{"num_hidden_layers": 12, "hidden_size": 160, "num_attention_heads": 5, "num_key_value_heads": 5, "head_dim": 32, "intermediate_size": 640, "vocab_size": 8111, "hidden_act": "geglu", "norm": "rmsnorm", "norm_place": "peri", "norm_eps": 1e-05, "positions": "rope", "rope_theta": 10000.0, "rope_fraction": 1.0, "qk_norm": false, "attn_scale": 0.177, "bias": "none", "tie_word_embeddings": true, "parallel_block": false, "extras": ["capped logits"], "init": "normal", "init_std_qkv": 0.0383, "init_std_o": 0.0475, "init_std_up": 0.0548, "init_std_down": 0.0548, "optimizer": "adam_hyperball", "learning_rate": 0.00624, "lr_mult_qkv": 0.5, "beta1": 0.9, "lr_head": 0.00745, "max_grad_norm": 1.0, "warmup_steps": 380, "schedule": "wsd", "decay_fraction": 1.0, "decay_shape": "pow", "final_lr_fraction": 0.0, "batch_tokens": 16384, "max_seq_len": 128, "doc_mask": false, "train_tokens": 127800000, "max_steps": 7801, "dataset": "wikipedia_en"}
MLP neurons of a small language model. Each row is named by its layer, matrix (down: output weights) and neuron, and shows model dimensions 32-127. Each number is 128 + 24 x the weight over its row's rms, rounded and kept within 0 to 255. Numbers have three digits each. A neuron's up and down rows have the sign that makes its largest values positive.
Before each neuron's rows, "fires before" lists the tokens most often just after its 100 highest values on Wikipedia text that the model never trained on.

fires before: "1", "2", " |\n", "7", "3", " |"
L2.down545:143111156188127108152144125111165111112105165145120156144124106129119165153137086115117135158096147151108118109122111147179154122136148129179101136140122121142100098147092114138145109126109181105168105118174148153132175172114156124148143160148161117134127098124107112114133145122117134113

fires before: "==", "===", "In", " with", "The", " the"
L3.down90:159087186105122152135084154151107138103169164108141120092108118101099091123114137099160126145151069148130074094123164117140091125095132158141142098139098122126118143117114150081126126154105187147172130161142138099144157092134142128127136094152119095096122115120088084138122149119119120129

fires before: " ", ",", " |"
L6.down481:147132137114146167139176106084115182092124102131120123147101146160106150128124148136067131119134121123131192131107121105139118165130130110107151101098112118089115156128120129143131083133117158129112145159102127124111120081162139097119156122150105123179100127145112109061124128108156130123

fires before: " |", " |\n", ";"
L6.down142:138089136087142119131104131135112137116116138100108116111150157128098141084109160076144107108138107110191096114141107146114139115132144116133181115130105143132138093141116150137117101094084150125190110052158156154141083112063157113103125134142157103145149127116166131149094096163124136117

fires before: "1", " ", "2", ","
L6.down93:157128146071141112101105119120110162106125092121121127119121127152137127114123122111127122111118114160124140175126125120200117193088164118157148125125133111106095184139147149129132077092143147080142124152122103150142136121158120165141127146103166137157131167140116131136087139118116131143

fires before: "|", "-", "A", "The", "===", "D"
L2.down520:186130136120128114113082150174092115099162118151124136086112128149138089139104124127124145165126129113114123130102114129093132125146125161111174136133139111160092096103161132090134120130138144163121108134162149112124176111144149149087109090132120146106136115118131130180086143119106097143

fires before: " |\n", "1", "2", "3", " |", "4"
L8.down322:155121167201119112097147098102130153080141142132134170125144138145131129174116158140109112108123130109097148138051122118133137116108140109113131160137153117143100085103120139101131125128110125142159111142151103161136127130145156165172163116125146127126139116142126115158110139100158128095

fires before: " |", " ", " –"
L8.down247:132112143071151147102156112159114122120136175121110139097163117155153104102134130120131121099119131127153143135126149090100161127111133106104160088092085159133112123113120107121156134135086157110091124136140134123141115117144090103172120192154158109126114094135117116127161134127169102107

fires before: "-", " "
L3.down178:139167158099092130133157171131084150101156113100152111134099113144163150084094132135102126129152129113154158143095158145135138138112142142112148118124103140120124142127154108120127143139106149130163111136141092117137119128164133151136124184144123187090136145112102112111140092096126098157

fires before: " "
L8.down157:166124139094158113141113115113135140120115129135087146115142105109112134132097150152109121141145118094140128111154128114144103148142101119093099160147134129141082150157155120152161106104106100128118162144098133112150152127162133111135119098154124159130086102132152101172148140151112128144

fires before: "2", "0", "9", "5", "8", " |"
L3.down616:129117148102133137117130096129137117220147136157127088130118091095141139141146116185119140111118154101134131104160127165126132138108158138181160113126112150124117133123134107183143090131122106095128115107098156111098170099093137112146141123137124137117132100111144079135083141124089114181

fires before: "1", "2", "3", "4", "5", "6"
L2.down136:111121143111104075150068114123129067106121162142113118132133151129130136145189126084128154127130156124121123128117090113161128114105120108136117073140095133128094108144136115116120097127129159129147120113125142157102133115085104113141105142121138101109122110167123108124104161107110166110

fires before: ".", "0", " ", ",", "–"
L7.down421:126152141120106152122100147105133138101132131134144086123143122138112108109095132161099159081139125155119111154131092094145119145143121101109133094113131084087118160119145085143160122123114134120104186094150112085167121082140146131110081105150148121139099122170150127135121145122135125104

fires before: "0", " ", ".", "7", "6", "3"
L2.down352:163188125163133128146118118139068184121130137146110098155138159161122112129117109139076133137157140096098126112102078104109132155116111086123127155134117116123150102133161100102144134122155118126113176137121111093139110130120119118076152118128138128107098061158176118107144105142106138117

fires before: " ", "1", "3", "2"
L2.down474:117142157117147144175126153160124152149134172108155120085127106148137123156155106107101133112113149144111176175136115090163113124114119117143120114157103089133118113174159102148159107133149154138146152125106116123118110141087104157095130156143107106094156098141114121080137144119117149144

fires before: "2", "1", "0"
L2.down213:117109129152141089124104143100126154128121094149128119186124116146148145129133111170124108154145118125143119112106129101164075140080143124090176147066106104142093146143107136087127183119140150156134102146133109113144169155171167140139117104127156119160080172158096135115094078097111148119

fires before: " |", " |\n"
L8.down438:112120113114155151148125156084137139156115111145146156125114120089122115132144191124150102136159120117119163104117116155108153129054078130136095118108118148163139148171180145115150097126111146154169150146148100115146158147150141139109171099155123148181107115094124159119125160146148128136

fires before: " "
L7.down337:098095147086106153109105130108128089123117151121098162118087128100126177177156099099130107124107163146150141121168085124142121107159091096146117119157133129116108104120110157092127146114133129120178090125116113107151162143164167137106142140098155107125108086137113070122145129129113144119

fires before: "0", " /", " |", " of"
L7.down98:132131134121126110157150140119156096131109151089150125142091155131180085117122121132153106117105149118083148129078166143098136145132132192121140139112127166157107156137114118069151109119125085137143130132161131115144099166092106143136085162124128154131097098136146099122148143117159109118

fires before: "-", " "
L6.down567:168138135105156146157152126117154105157079084142099098139159121165128161114121109125111129128079142095150119097150148146099149118140092113109106116115140128129161127131125120137125149146156133169098119118147086147140125153078080148128138120092078148153125099134137102112129125104117128122

fires before: "|", "-", "2", "0", "1"
L3.down381:160083131153134095129118144154120165135120124150093087197128149130175163111140110144089153133100109124118130132120128166150099181106131137120177139100125048143101143093178119118115115096144159125094154107129123144148136108125141158084098139107144166101118109142129114105136095144143114115

fires before: "9", "1", "2", "5", "7", ";"
L2.down140:125136118090156162136172126185116107173154114167130121121125085128151132128137128085160121099115103123129157125097128121139104121079081115175149085130111156123115153077108146103149100145156086115102086136133113083137087121085139150164121154166184124127119095145149125134158137145110101099

fires before: "2", "1", " November", "9", " January"
L8.down419:141120113093149157073158153157142109166109134125145172077097090135143139132140080129099148097093071149149108119113134141160148102120122145187184068140145157114113125116150107104169141094147143144143153143132109113117197150110090130092144094156126132107101122127128115147154110130122126151

fires before: "8", "9", "7", "4", "6"
L2.down629:148128173133166132151124090142102127151129127137144128122120136144094135097097139115124092127120068140131148119131119139124107114100126146117107126109127120129127107088136151129116148149117141107117121154125132126156141160100129133111083128141141097115188097136148097147122174121106127147

fires before: " ", " Upload", " in", " The"
L7.down249:133127151162075098127138131118109172124130117174128099089149123099089087121113124089151159129147141115105109143149077120133125140122143111146100107052140151165179126154153134141102137114151162123109115135149100149116147164090084123157136118183182103144117104126141117093147152108180144118

fires before: "2", "1"
L8.down548:127148134167138132117120146160148158097084113147138129145117078146137129116139127116068137098120151107064147150113107172129128112113128117134134154120163140118115126127153114117156123137169093129126133142104108111111181131124190153093132122118159117136132137184148117132122105158111151125

fires before: " "
L7.down504:118142147117143101103101134066083095124133150160143172086126115179140101141122159106139119190098142105124114136152152124125115144113133109103146144123117124141109160167115169102141129136146129101152127123144115085117152183142126136125150151084121184090158139097112115124129138123129137141

fires before: " "
L7.down336:144102143151157118124161109126106151146126089126137126113147116090118108134083105123140146085085117134097175137179107126135126129136109119156104115093140116140130078138120131063124124105132125144102140151125112153125132100078099159125123163116112139119138109120137146130123096097142090141

fires before: " |", ":", " |\n", ".", "o", "ing"
L2.down553:146074163160112104131141136114093145101161177116107097132104107167137172185132132110146138174131136124105098115158134110119134141080117114131167147157108164131107132123097148151136125127122097134150121138124140141095145119124113120108127133124102150112121161110150115145067090104112119130

fires before: " ", "7", "8", "0", "9", "5"
L3.down37:132096106094174128140094072136123170135156116119109165117107090120109099103115134122103127132142110117133139113161098125153141092089105114135128159112120135103165083143082131088108098172108156130152080089113121149143100164146129096112139112101130116120136148161129141125149163102088120144

fires before: " ", ":", "-", "===", " the"
L8.down538:138150148121148104086130118109136127103161139123138115136168138115129129146171113174092115093118134143133102133133111135119109129152124159156142132157123131134133129079141144089156101117145157098117068138111074077155146118153141122161168119098126091180120109141057155130103117092123104125

fires before: "2", "0", "9", "6", "5", "3"
L6.down470:162138147178093129133157165111149140141130135114084156128085106149107133136130124091149174100149144102140169119093173116175120121096133089116160119131161112123139129182122103145139109121144131137135124121124129134155153106144154155156109052143169116102103148131108123129125110093099112088

fires before: "1", "2", "4", "3", "5", "6"
L8.down40:079114099167107123136100119156125100158129126155133115116099125165097150155154092134141116135107131097121146149085127136138095135115123132150094149140121080134116100128141141149105104133141127155144138110135093119100175157197122164136121124116127113151101124132131137166128136104150102109

fires before: " ", " O"
L6.down414:099155101104119129089096118104108121108123149142117107143126121118146128144123137101124116094126126082147153166166153131150141090116122143116122129166127124136153145145102134080138131096139137122139080146129145107164132100095138088161170125136148095100160118138166116155112146118133123091

fires before: " ", ",", " Pakistan"
L6.down533:114131142117126143143155112091084154081098175157154171107140111163123080125137138150135160119122156126110146126127177108097170093144122127186148160100111140103129123151126113126139114148084140107134102103120138145159115067140111104102110165178175164126111146166172120117149084104136156107

fires before: "|", "-"
L3.down419:181116138139113144124144141145122121147159158137150117093105174076088127129131095170136079170097105078152086101102123062161141177100142147120139119099130161119129101130126131103115131148126147120128162167113138148118140097093129137171114139174137134106097119150116142116129095120139127146

fires before: " |", " ", " |\n", "0"
L2.down219:129128099128176132112120145081111165125130153105125096139131133116114178143076171130158090172103127119136122106096107140152110138107114155157135103132106161118076115156151156148159085153109118098137122106145099149170145142129136146116075116152161114105112124105133145119105094122143096102

fires before: "8", "9", "7", "er"
L8.down254:114140133082147113130140126119098141163128159132165105140140100109165135130153140104107114153128130137132132126128107123102118135118102134171085110129155128097151138132078121125098117139115119118148127093151125156161118134122129094138122168155143151125089165096130136098126098163067121158

fires before: "-"
L7.down545:147083172105150120169167120049116124139146076136146141115159120092136161133136112094156115158129107124094122137122054149135133153131097125160104147133126111120090112150164117118138120156129136092135097126132147123152121146123137115171136101192123134144114119145115102168171151111100123133

fires before: "0", "2", "5", "8"
L3.down236:149112136139130104080162108137122123138129137101139138140141140125156171134099129155134171114123110159149094072145126122140152147089168160135161096129088148111110107097162113138127127109091101131106127091148157127111178105169119137109145120119161119171157135136099077112124152160155161120

fires before: " "
L3.down79:158116123121079123117119127111135117148125096160076126115133108095104086151085149107119097137092160157121109148160146098113119160116081139108119120177120113138119152156141110141149131109163157134081126141128099082148119121115120175124162157139111170123115137125139150112126127124145107157

fires before: "8", "9"
L8.down521:125155152108172109111134131146149165168159117097132126123149079132164132093109086111101125185152144112150069106118117106133149123121122154116144166118132139120143114107111107128108114173139134098151154118093097117164149165114121084113115095127075108139116149140134108114184114110102140107

fires before: "-", "|", " "
L3.down174:075108145135090159168118121061107154092099132119128167115107138112154172121151122133137136133141125107098135137087104098182154098179154155064126128129136109127160148174117108100145125137126135126166122113125105162116162123106143165130155105149150107110178105174129140110155140131152147104

fires before: "|", "1", "5"
L8.down446:140140082139121139115112147171112133137165123119110131136111112131157107161092135175142129129114106128128168091154099094147167121146147136140097122155093077144111161105149094099149126148078122133072126125145114098123079132137098114124133126108137119136148121099101150120150149163151137156

fires before: "-", " -"
L7.down442:140106140082116127149113138083105108167125151126120106138129130185134158131123120133158103193115150111122087128109102121107135158105124086112116122127102116138111123151156111157135112175178153107139128135119146140129112142128131135123115105141134177146106134152176099131115096103107164147

fires before: " ", " the", " he"
L2.down47:197130132168150103133096119097140124131139161103113132089120150140122141147129135131101105180147140109128098135132114157132097106109160099103114105159164117091103151142149143083123080118114122148142130099081110163107125074135150130134148113116108153132152157173134114153157132148186149168